{"n_layer": 16, "d_model": 320, "n_head": 5, "n_kv_head": 5, "head_dim": 64, "d_mlp": 832, "vocab_size": 22385, "activation": "geglu", "norm": "rmsnorm", "norm_place": "pre", "norm_eps": 1e-05, "positions": "rope", "rope_base": 10000.0, "rope_fraction": 1.0, "qk_norm": true, "attn_scale": 0.181, "bias": "none", "tie_embeddings": true, "parallel_block": false, "init": "normal", "init_std_qkv": 0.0343, "init_std_o": 0.0, "init_std_up": 0.0343, "init_std_down": 0.0, "optimizer": "muon_variant", "lr": 0.0169, "lr_mult_o": 1.5, "beta1": 0.9, "lr_head": 0.0113, "warmup_steps": 0, "schedule": "wsd", "decay_fraction": 0.791, "decay_shape": "linear", "final_lr_fraction": 0.1, "batch_tokens": 131072, "seq_len": 512, "doc_mask": true, "train_tokens": 1003000000, "steps": 7653, "dataset": "wikipedia_en"}
MLP neurons of a small language model. Each row is named by its layer, matrix (gate and up: input weights) and neuron, and shows model dimensions 176-303. Each number is 128 + 24 x the weight over its row's rms, rounded and kept within 0 to 255. Numbers have three digits each. A neuron's up and down rows have the sign that makes its largest values positive.
A block is one neuron, or neurons of one layer that tend to fire together. After each block is what it responds to, as a language model described it from the Wikipedia text at the highest values.

L13.gate388:103101114115149147131123137120124179117154119127088137155123121144101130147151114111137131141090169139126148133149082148175200116135105143128114101154092099120110130095160152140120141115135126173123134169130156118100136183136160128156135150103160150131133125130154138104095109135103122076097121125122104102171127154121103092153153161113090117187117151130147143119126159057142124142111
L13.up388:118136132159112124144114100158160089153084134127101092158115129153132160162164136141133133140140133101107138145109137116148140099119109102132108118136114135134162156105145142143117194139185129108171134082088156125127122151108107119138146110155136146145089107157176168094120081128136133127106085086135148157140145118091106116127142131126091130154161130088137154127180125126128138121076
Technical systems and tools

L4.gate386:119104151148108122149108124167160129103133152114125115109120156144109132129134097119111103121128145152139130172105136097158124134156146144132127170146111116181158143117122120136074112158097100124123119138119124142135099147140133123123148140136110112141153134107103105114118124174123101103188132128129139125104119136108111096138131197104153128196128152097118082118150112182122150101132
L4.up386:070109139122124132118096110117133116119143109095113139085139145128141096142096156138119131118108091151131135196080107084142093114132137099075142132132195102144141138143127172112116172169090121157130137177132162124160144112121113139132116148073159098163107104127144121130132089121119155126092128133074122121125132130145136195115153134119113138121124138151079113124128119101156145151171
L4.gate414:103132126114137116127120139089138109154123125156110099098147155125176156134121103163162123098116139134126119115128166135133099100153113110110126108118117101105117129093130147130069184110131156128115088168122087109140113137115128100078120146108140122134136101136136182160154155129164174131159139107168093137158146153104141130101119115119130153108117151129102137132161143154138140112143
L4.up414:117095112127083136143143096098108097130122116148171125140148132138166157188164078143154149144143117135086098099116122115136153116146170122135123136093133140126117083112157101116126135119155134165103110117130121138138130143115097120127136134135086112116147107122089136138156141070138124129139135114121125157095098126133131134107143123119114118186137140135134143139165096133124145146148
L4.gate527:142108128159104094131137139166100178092146103115111116187097059146157127102137129098124161095156102134113144119117092139088135111089144110155099109103167138132175144142130154168111158155148145087113117103110123102120142155131101132126128193118144102108134093165109125134110171093121119140152096144101170161153146175126158125160105085142102120146103139099129138122084125088146112112124
L4.up527:114146102104080125106132168120117147098151087113141109181114093125125162111141142134157167111083109118122163125145161110116134134154078128138129123147141103099136132147152137099145166099173144125132122142144102095126101145170114118132098132139170104141162104095099163121113128113151097111107130133132166136130123168096156097145185142117118077159105096146150153127123082144129143160106
L4.gate630:131114104129091137142121120119128179102117131192109128165114116133142168155153135109130136118119134146143099161165139192120125112090084170140094132135074103100152108109114139156118092142163130151106093137136126136113143135129124131131167134102139110078127123138149150115131108151125136102172108176147097135137117140144108131130125107159129170165117077088148123135109104094130111132117
L4.up630:118110075126136128091080102094141138112075127099109090143136113125119143121111120187142121110160164147113141149156115186132160129088144130135098134138125118136131104118105151164110070115126131099149111100131123113122145102097145130177125164081091160157156165118136140121120116176106111124123124167127120121102105107122160145109140108128136101132123156133165154124155140116185147107121
Game and V tokens

L6.gate101:164113097152128146119109141101108149111140154174128163130118179066112124099123160126090133113130166121166130120148124133157119167112134080146108119121135120138151111144145108115121177158120118145123158157107091124093162067129086122113132137161088126128137119143131109148109105121137144167098067110136136126134129159123101076124146145146158166117147120143151134123089148110121104059105
L6.up101:120134139113106127098161074098140070124117154113123119166108106124154113137124145158113125141144111112154167164140126158118133134146118097127139136162125174188120135150145167160107132154087075095108110104109121107131141133146098129128099093113102139106093146138105143159118145120090130154182159171099131134106127135102144177139130083155104117133121111141070104141120108153153120134095
L6.gate170:154131128117112154135097122098141136086138179154116117131092122112139090138159142092131085102146134126132122173134145140123123126126165165139109130100120111127135100131100119129122140125092135165118142156140120116130111098122157151145099129148098122143131155163123117096141152119181122119088103163138150109139101135158144137170162145106131152105067154144140123135143188127173185138141
L6.up170:102139107156102144120108136105086131216136145108143124142138097109135159099131098132164141098145095120122162135107079154105148156148167109150121124141153143121134152110149137128124114138090126156117137144160096106131112134122104093154117126098143176152135128097186137142095113137126131085103120120202115175124111138141117105139141138100089139170092127156109141163137147128154093105097
L6.gate443:151114125147158083106142150123117143100151161097140131166129142099092103132108135096116146099118159147152147112111089150129120106116156121074158113152094123108093123145131147145104114139132151139135104091140109147091172135155139132105116138120165090130107114124162129110170172104135145144152131123169173119099100169128135125119146084124107105139133143154116137126098130063127081107134
L6.up443:132154104203153126137175137138132105122136175157169132154135124070145097099133111122123145062144141154141132147119129129137099117079166132146132116146129161138092074160151097092061083138130143133146140094128110122113159148137141109122151171131125123113105130143148111111143119121133127105127135142151139135122106147129109099121162140139136125171150103105099136100137118113137069104139
L6.gate542:098169139135095097139132131161104102160119139104119120167149132158076112096121135134090115117145140138180110119164141111117099094085140101162086126129116120102126142097141100091112157160125135095123155120135118117098122165140116154127084108113114133148158101108154147147162159140098185131116161109123158118133166140135086133160132100159110168131082110106108118137130149106100114115115
L6.up542:121142103112151137116068106132124116071143127159188158111089138115128134134100160128145109122137161154141153135165099163118115103160136126143127115147121138141088139136132131131137141128116126130072113089112119156112103111105097055158110143131079134154148130136140115088146122061103126093131111115116113130134102174146110109132128123130110151173144126126163130142167142124130072123095
Word-completing suffix pieces

L13.gate640:095106108101120124101164154098125120126120113104098126116161131107127136124148136143077115161104150151164100157146136124162145116130122105095138115142112125106096123152154172102124159113137127158147131116130090122119142142117166081153162107102123096104101155128127110121119091129084138140153086115107108085143116142108160134122089140147092123128167146148120120126184150157175105109142
L13.up640:152115141155134142158158116067086123152141160092129171150128107160191167134160144115091139133139124138122139130147133116100097120123134080135120123078144174133122120145159136120071143126095125097151157124124144101102096116123106113073126133124110103116118149149134136099111086086100146092131164135132109152095133120107073135121097145125127131066088109108123142135131105143142132082118
Abstract head nouns

L4.gate105:084106148088087066113133086143090161124143123153119132168135111130175136161126110085143153107076123061111099151150152112126157118138136134126137093121102167140098168088152200116126129162075146103138128091141149152095138156172166127092157104094121160134137114092117146133133153129148101125118105140175143130145110106126127130156141119119130112102094128155122120100096129167163155116140
L4.up105:143154121146101081116188111108135137112145149109118106169126179076146097147117119138114142129128107149170133151133164155155178161097114150123146146104141154150101113118131134078110129135161127122111090108111144122136161156121154107130119142135101120165170104121108110102144151108145094166174113140197135090153103100151121155137118123128053155120125122192143110113155118069127138074130
L4.gate188:101118111120149168118127143113158085148130166162147148122165123140203108122148121135139117076129124084161139159151107131145162109113118158118078113142144118154110128137171144137120110136097138137065153163094142163140129083142101104107108169134117119107150179106123116091115094102144148129175146117116104118157152127147117103135097163182118134145117132163124114098084122125147128129107
L4.up188:086147122143148169120116163151141082150150141164102164138121118163158098143114157140113116121127120151176150063119142127137141164140092177133114110114165163159119099134128159127123122182121165102130095150143114114131119128148139143128103143142110145120149177150121148099118101128142163174110087103178095115141126174132145125103092164142133150211128094157111118131134136109156125081124
L4.gate371:125137107133122178113152126120147123130133101126111130119119105173108084168118122087142133092154095104137088136107118163138124064164096117125105145113110129148111122099085130118138163133127127123141146110132142152118136112170096127112090114127127092123122155130152117133073128168117108110142162161120111164110152128127118122160127134115104098130114132132110121125139125150152144110144
L4.up371:131113102158138117124100132097146148094103124140136122139155101126104134124112149120096160115150149131112091156156131101123105089151124124133080163088081099135133074118162173107140137127131120147137099128096131163099115139151087104111121116150107098163137165081146109121114115111163117138104154166097114119140177121148125109162102157097089132100124108121136160140174153145139180126161
L4.gate798:174183123129112134108144078105103108058142109126141114123136125110114108130111148125133113110122158123141127164116130133201145135099108133128124169073073149134128139117131142150126145140090151127135124113168120145135158120130108121090122105092116152115152120147137093122132114133151087140135108164160119130148121131088123114134182106152104095079162097144167124120140127126088130114105
L4.up798:138105112088119129136119155096138115122144125118096106141124092131119112157108110111143130089082132123119160140107066132122114139143139112096108126098118119142106066152146147096137123158124152132104131091107129112107086123134134144156134069082146134134115161153120148114141157129092120110139150117114158107150129088101136130120116121162151144127135157120152141119103112081151139093104
Word-final abstract suffixes

L6.gate3:132129161122159115155125127154112104097084120093086134145116158134152161092104159166124127116101152093140107140130139142163116104106142162187136117132097121110068159120138152090148095148157180151144147137165120152138125155151177121134104127139115147093122161120139117118135078112119122136172173078124111104157103136120126169101141128176120102139158118146136137105140138102117147113088
L6.up3:113136143122143098128116101170140105091120096127167158153133154147098137122105139150088117068128155072122139142138156132112078103147119087159120125114122120129121102109094133062118108137110144162116144111137097093102119134118152087127101131140119139096101156110161117145114142105125151117153164124140138134141195141160131140139153128103142111160118108110138114191132130097145081064137
L6.gate193:122105110145136144134114143138080098139149126116141156140150122140105060148107149137132135094189118153121155145114086091142108122106126124126115126127106121130136135108133147092140151154108127123126168106125109165128137136127152102138105138154121114110141155107113144077146129115118103136143120110148121141169125157177142134159139113126114144139118109115164073140169096184132131116095
L6.up193:111154137132126142128132156139142134118135150158127126106107141118145122121056135147102119112095175133089101133105136129158121131171122136103172115106091055141156173141114128124146128124129137148108119084128121135139123133152187094138100136161141148148121212115165135098147113109159121132085097114173125128089154164087155115136098091133107132153104107115122118142166121122123077117110
L6.gate711:100085136115117130120141122106094151153150136120103131139117076155106139142167126069111129131110157099165141133143156171111126137126106147110118126115127095135124135124115123094138159129160135113087138157139125110169098137102126141233109139144136134139124183147132114112138148167161141152139143107081113149108136126142173129147147162144149078139103142135127126124145110153141087132129
L6.up711:124152132127138142131120110086115175147135105098127138131128101132136082118129153169091167153146105169141109139130121074156083111113134090119115130119134132159139130138123122126137115151145165111114126118129136128143127145149137103156096128134123149142133117092142142127149101140135134114126142183116121128100094125091117128155133089107148100163115104128161138147164119121098189114131
L6.gate750:100108161089105155148108097109100134106113129146105144138132138138146174089138107136134093141113096101131096152085149078154112096126155138143131122067116091141104142097082170122113100131153151107109130115108129161133103116160102109134136098131124165091101135117117117160140141137108104116094121127117164122133106063094064139130136089126077113094114079168148126123147117157127150118106
L6.up750:144156111144080089123162106141103178090122117156084121198117139089126115121162093095141133130139107112152112142121136121178092090137143161137118101106107168142133118112119140076099127106134141100133146133119147158155166165127126111137124076114100143145096155101145157104129138144121110151170148131174196105093124100157098145124160128105142121146135145145168162125132108130150125138160
Final head noun of descriptions